config = dict(
    head_dim=32,
    d_mlp=640,
    steps=9314,
)
MLP neurons of a small language model. Each row is named by its layer, matrix (gate and up: input weights) and neuron, and shows model dimensions 16-111. Each number is 200 + 40 x the weight over its row's rms, rounded and kept within 0 to 999. A neuron's up and down rows have the sign that makes its largest values positive.
After each neuron's rows, "fires on" lists the tokens most often at its 100 highest values on Wikipedia text that the model never trained on. A number after a token or word is its count.

L8.gate195,180,177,97,203,117,160,215,222,127,216,211,185,198,196,218,147,142,185,238,223,193,274,201,159,225,153,153,159,124,174,180,161,165,199,207,227,201,228,148,170,238,132,216,201,191,194,189,214,189,178,260,165,224,208,157,233,199,243,165,205,208,151,134,178,170,293,254,106,273,281,238,180,119,258,193,210,172,202,222,208,224,292,157,224,185,170,161,241,195,167,208,151,206,231,155,204
L8.up195,229,259,230,179,216,216,136,217,228,204,263,210,179,188,198,233,190,145,233,253,226,243,215,157,166,210,124,215,149,141,176,225,254,261,218,234,180,240,87,225,214,208,139,218,182,160,253,179,168,187,196,190,237,182,203,167,162,174,140,181,160,199,218,195,194,258,224,142,197,174,198,216,278,184,163,174,158,229,175,155,242,247,182,294,219,196,169,174,201,193,142,223,225,205,165,235
fires on: "\n\n" 94, ": " 5

L3.gate507,158,217,212,194,283,219,187,210,188,173,213,247,194,194,187,157,214,194,290,193,134,193,214,146,308,206,204,168,243,181,182,302,175,100,244,189,91,192,267,232,197,184,203,194,222,175,247,226,224,171,217,214,245,214,265,130,276,151,266,246,233,270,150,273,208,246,143,230,165,215,225,217,180,167,235,213,188,177,234,197,260,131,178,259,169,224,144,126,236,170,149,189,203,237,264,274
L3.up507,209,159,233,213,137,196,165,266,217,241,289,220,236,137,208,228,223,219,288,211,208,164,180,143,182,169,207,191,190,262,232,223,210,146,149,189,216,164,213,153,226,180,186,158,181,133,234,215,238,189,234,180,181,206,201,145,199,108,272,240,250,280,189,249,273,303,208,201,176,166,195,143,223,216,268,188,203,199,236,237,210,148,107,203,224,170,218,205,198,131,138,208,242,231,249,153
fires on: "Ser" 27, "ser" 23, "sig" 22, "ver" 15, "spec" 9

L5.gate151,225,223,207,244,202,214,215,228,185,284,108,210,184,154,182,189,251,188,187,191,189,232,236,167,253,137,203,174,292,199,171,216,191,157,206,206,179,252,144,213,132,233,206,218,228,210,188,176,262,207,250,219,210,214,195,245,143,222,271,222,194,160,153,183,219,232,264,190,200,148,160,269,251,262,252,289,212,264,202,177,161,190,136,148,260,220,189,105,255,205,235,212,222,187,229,168
L5.up151,223,223,245,188,251,170,253,119,190,206,202,170,221,173,169,184,153,240,213,176,169,187,219,253,191,134,169,161,138,182,266,169,153,219,215,170,232,148,179,185,184,119,204,142,234,203,129,157,202,195,222,106,219,176,189,210,245,245,291,130,182,212,288,163,100,218,227,208,189,192,241,289,204,158,155,200,233,176,220,294,203,166,243,245,231,137,220,191,196,194,220,188,160,167,253,220
fires on: "iti" 31, "iz" 17, "es" 10, "y" 8, "et" 7, "est " 5

L12.gate618,192,200,148,176,160,284,194,168,230,147,214,168,173,225,244,163,179,222,178,216,241,111,277,127,197,228,151,228,215,249,143,227,210,270,206,191,129,217,171,229,232,160,204,97,249,184,118,185,207,214,224,179,154,221,209,160,119,171,214,225,202,246,192,195,235,200,210,200,158,124,233,256,238,255,149,163,198,213,113,212,157,214,254,258,233,173,260,254,188,270,168,217,234,177,204,178
L12.up618,165,140,148,170,150,246,220,202,166,164,169,308,143,224,158,179,158,187,229,166,208,189,193,212,244,225,119,185,193,183,220,222,236,241,234,231,197,173,182,197,243,233,202,233,220,105,222,232,263,196,200,218,183,304,210,176,201,188,244,268,226,160,163,140,259,168,182,201,155,194,186,257,252,176,187,203,233,174,200,174,137,192,188,152,279,261,170,212,159,158,196,279,157,221,192,179
fires on: "m" 18, "am" 15, "M" 11, "amm" 10, "ar" 5, "ard " 4

L4.gate29,249,206,141,151,171,194,221,222,233,220,190,192,178,235,214,278,163,202,199,171,205,228,225,162,217,199,185,161,220,165,233,181,178,219,284,251,247,168,233,178,200,162,195,93,275,151,202,205,253,186,221,188,233,221,246,265,213,267,175,199,191,145,142,278,254,246,231,237,240,245,212,279,144,208,202,176,201,252,187,116,179,256,219,217,202,143,102,190,194,230,179,157,250,172,194,136
L4.up29,208,125,200,138,191,128,206,199,206,126,247,199,211,215,216,176,154,192,164,227,197,168,270,159,213,159,212,179,133,186,231,127,294,203,144,221,219,259,125,286,267,194,173,156,273,197,230,208,185,211,236,256,266,219,194,143,230,248,97,223,169,216,164,193,218,236,230,139,206,239,147,303,187,168,131,223,166,218,198,239,162,257,164,228,255,221,250,249,195,91,151,234,241,222,134,149
fires on: "\n\n" 99

L4.gate486,108,212,237,183,235,186,194,252,214,215,212,210,193,224,188,198,232,185,228,228,256,234,201,160,142,158,259,202,224,235,195,208,229,156,195,274,195,200,254,221,150,261,187,147,260,264,128,107,192,181,229,154,222,188,177,200,223,262,138,162,266,159,192,185,250,197,164,157,170,195,154,216,253,230,70,244,201,238,170,267,190,199,224,300,138,233,249,194,170,151,181,191,280,223,247,246
L4.up486,213,174,179,213,189,293,184,200,232,197,117,197,168,217,219,209,186,155,212,255,164,167,173,221,122,266,263,196,257,204,239,227,221,218,112,219,132,211,178,251,222,258,218,206,200,220,195,221,157,109,227,244,214,267,158,156,228,239,209,252,218,191,179,238,213,144,213,234,132,190,216,228,273,190,213,233,240,220,144,169,210,232,199,209,226,207,218,154,234,189,272,149,197,183,234,169
fires on: "p" 21, "ot" 20, "un" 12, "am" 10, "ber" 8, "ug" 4

L2.gate505,171,252,211,182,245,183,136,216,262,202,220,158,222,211,129,184,209,309,130,201,200,192,224,213,214,223,160,205,284,230,192,219,179,203,160,154,190,175,253,235,247,235,131,195,255,148,191,235,242,176,265,146,206,199,280,274,136,198,219,255,242,150,189,192,181,131,191,263,205,169,213,268,178,200,202,224,154,115,167,135,154,187,169,263,217,125,187,224,270,208,108,211,195,222,204,174
L2.up505,184,237,256,144,246,192,111,245,291,181,219,147,237,187,191,156,168,287,176,195,202,216,222,190,248,240,181,189,271,261,198,217,212,277,184,204,184,190,222,236,241,250,136,201,223,130,210,190,228,119,250,193,229,118,253,216,165,237,207,268,230,140,178,167,188,153,213,239,229,227,253,249,198,207,212,198,222,131,202,155,177,158,229,280,150,150,188,230,280,200,159,163,171,213,210,224
fires on: ", " 24, "\", " 22, "during " 17, "There " 16, "there " 13

L4.gate567,214,170,192,161,235,243,142,151,171,213,191,187,178,173,136,227,183,237,215,141,155,131,269,226,260,174,176,192,215,102,160,202,177,181,192,196,145,236,222,199,209,265,237,226,179,170,184,252,204,167,253,156,298,235,228,189,204,171,253,203,255,223,152,239,202,119,227,185,200,260,138,93,159,242,235,144,202,176,197,197,210,160,136,165,226,152,156,196,242,191,228,194,267,280,195,185
L4.up567,228,199,208,225,240,226,189,241,185,210,216,258,193,255,281,199,247,258,269,209,248,225,253,257,285,163,149,230,226,166,135,210,235,163,215,209,202,256,203,162,187,238,221,142,154,210,166,229,237,197,239,204,228,191,213,160,265,134,250,220,199,200,149,207,256,160,188,177,146,197,218,164,205,292,229,245,202,171,201,238,274,287,154,126,159,259,173,126,181,215,217,157,241,238,236,138
fires on: "ig" 26, "Ser" 24, "or" 18, "ser" 12, "sig" 7, "ing" 5

L3.gate140,307,212,227,213,236,250,154,180,197,168,128,175,173,148,230,274,253,194,235,189,201,179,266,263,250,167,199,220,273,184,236,167,236,227,235,186,231,195,239,151,265,206,178,180,226,245,205,137,207,144,185,250,201,164,183,154,194,219,172,266,234,229,221,137,194,227,190,234,155,225,216,198,188,154,218,187,138,237,159,187,149,80,188,277,278,164,224,184,176,190,151,164,144,212,226,246
L3.up140,227,176,199,221,192,239,204,184,151,198,180,151,183,219,170,266,231,160,225,164,187,210,184,211,186,175,140,158,245,228,198,225,167,255,199,238,176,241,251,229,115,237,181,206,233,252,145,153,217,183,212,220,218,196,192,185,250,240,215,143,148,237,269,169,219,247,234,285,190,146,151,146,244,173,201,172,158,196,188,188,185,144,284,176,192,202,170,163,97,239,185,156,130,237,217,230
fires on: "ti" 78, "ag" 10, "ug" 6

L2.gate40,164,222,131,236,171,258,248,274,202,240,186,162,244,231,102,212,215,195,208,233,231,210,107,164,217,178,241,200,220,147,189,240,214,144,180,161,134,255,309,200,208,197,271,262,225,243,174,140,123,181,217,274,216,230,183,155,216,233,109,193,184,237,156,130,153,171,141,138,196,213,195,226,230,213,233,204,219,189,201,189,254,224,121,159,249,238,148,225,174,194,208,200,234,230,176,189
L2.up40,233,283,205,223,172,202,251,260,193,149,215,171,219,186,123,257,198,174,285,201,220,168,141,178,213,253,241,197,213,129,220,195,219,142,189,161,99,167,342,175,168,235,264,210,209,234,160,148,194,211,198,222,239,207,147,187,203,152,145,265,229,285,176,188,223,191,210,211,186,219,179,111,207,197,280,192,225,185,214,223,261,138,80,202,241,204,168,186,178,151,231,196,177,258,182,219
fires on: "not " 61, "later " 22

L11.gate82,223,233,241,216,199,243,186,216,141,241,184,204,186,188,186,313,93,217,225,197,190,186,190,128,212,192,247,197,263,217,195,174,144,263,177,197,183,240,275,227,220,256,176,216,169,172,131,190,255,219,239,240,190,177,205,205,105,102,250,133,244,251,145,178,201,230,165,180,180,200,264,163,221,146,189,221,171,161,205,250,222,175,213,98,236,229,186,219,185,154,273,188,224,223,165,221
L11.up82,159,238,219,210,190,174,205,229,206,173,182,176,126,132,196,206,215,188,180,220,226,272,188,245,297,165,142,137,219,296,175,176,241,167,171,254,232,198,223,239,196,245,154,181,253,180,255,206,171,176,273,176,211,144,177,186,177,184,264,235,175,249,149,196,184,180,275,183,211,246,200,241,273,236,166,177,207,234,236,135,246,195,243,204,156,172,103,199,214,259,273,198,156,180,196,200
fires on: "us" 19, "as" 16, "es" 13, "r" 8, "ex" 8, "ra" 8

L3.gate164,250,269,196,194,212,166,157,216,203,111,237,131,210,226,178,306,215,264,225,222,176,188,225,178,258,192,139,212,191,215,180,153,260,274,217,203,199,226,144,224,195,253,149,267,241,191,250,209,194,280,219,172,177,167,267,240,195,261,204,262,159,143,186,187,218,203,217,232,196,252,158,275,160,202,211,228,196,153,213,206,151,156,149,272,190,154,177,215,245,194,231,182,180,271,299,232
L3.up164,264,265,169,163,275,211,114,226,224,122,253,136,262,151,163,302,214,254,178,229,168,185,238,184,271,225,147,247,213,231,162,172,253,285,230,216,167,270,204,172,236,251,171,261,220,217,241,216,227,250,202,217,190,203,230,230,177,245,178,243,181,212,178,177,223,164,265,233,177,241,132,191,153,183,222,208,212,157,198,217,171,125,147,307,191,182,182,231,227,234,292,126,224,233,254,226
fires on: "sh" 35, "h" 20, "there " 5

L9.gate539,171,179,166,225,158,207,230,274,264,194,94,145,239,192,269,226,193,158,171,137,251,236,115,184,253,185,177,207,258,224,213,217,270,229,169,164,142,214,264,200,233,150,284,181,199,160,185,157,196,201,221,238,203,170,144,211,228,187,122,234,207,267,183,234,203,187,171,277,250,208,169,223,175,278,178,189,187,204,188,202,222,191,180,126,174,212,142,196,214,214,232,205,232,211,169,255
L9.up539,186,232,219,223,205,168,218,217,216,227,221,163,313,130,179,167,224,203,175,138,217,207,203,190,248,149,154,177,186,137,199,207,186,200,197,178,219,193,297,234,102,143,197,161,185,137,163,239,216,182,165,166,203,261,201,190,210,207,125,209,192,186,219,265,183,269,177,210,141,162,166,255,235,233,299,192,214,235,182,243,205,211,143,188,165,175,179,256,206,149,185,181,225,195,211,166
fires on: "mp" 17, "an " 11, "not " 8, "ese " 6, "ro" 6, "ish " 6

L2.gate32,214,209,148,225,158,252,196,193,211,173,152,178,228,184,160,167,242,193,213,265,186,178,171,175,201,217,167,222,263,167,197,193,163,169,201,88,230,179,272,181,213,143,171,197,151,204,182,143,232,181,201,174,171,216,248,181,121,215,200,246,170,238,114,136,109,174,124,185,181,162,216,250,202,194,280,203,217,258,276,200,203,152,167,226,161,195,144,211,208,169,151,217,179,229,240,191
L2.up32,245,172,122,195,163,232,195,236,197,197,158,212,249,243,117,185,226,185,259,250,199,197,219,203,165,208,204,236,291,184,179,201,198,204,212,133,237,231,259,195,243,205,228,179,178,187,168,119,223,201,246,154,205,226,247,160,114,214,223,237,160,201,79,197,177,221,174,185,136,211,197,214,214,194,245,220,230,190,225,217,151,130,158,252,172,175,123,219,224,166,161,206,186,217,237,143
fires on: "to " 38, "would " 32, "may " 11, "also " 8, "not " 5

L3.gate586,211,211,107,186,196,238,219,252,197,114,253,257,277,262,241,287,189,178,173,201,225,274,265,229,167,209,229,241,261,241,161,232,161,187,212,228,204,221,177,197,221,222,144,218,207,227,186,220,268,225,232,270,206,203,187,284,257,216,213,235,191,180,174,214,193,256,226,219,184,221,168,243,123,159,150,139,169,168,101,175,144,179,232,236,199,158,181,227,123,211,285,138,193,150,269,125
L3.up586,250,212,110,182,155,232,201,169,173,130,225,299,204,247,172,260,149,222,227,171,254,188,197,213,215,221,134,231,199,230,206,259,200,181,152,275,209,220,167,142,211,261,194,134,233,233,277,167,249,227,217,215,210,224,183,276,175,178,134,167,196,190,169,239,243,294,205,175,184,161,174,283,112,188,184,187,240,135,116,138,104,233,211,210,160,161,161,230,222,170,203,192,234,150,275,161
fires on: "\n\n" 69, "- " 31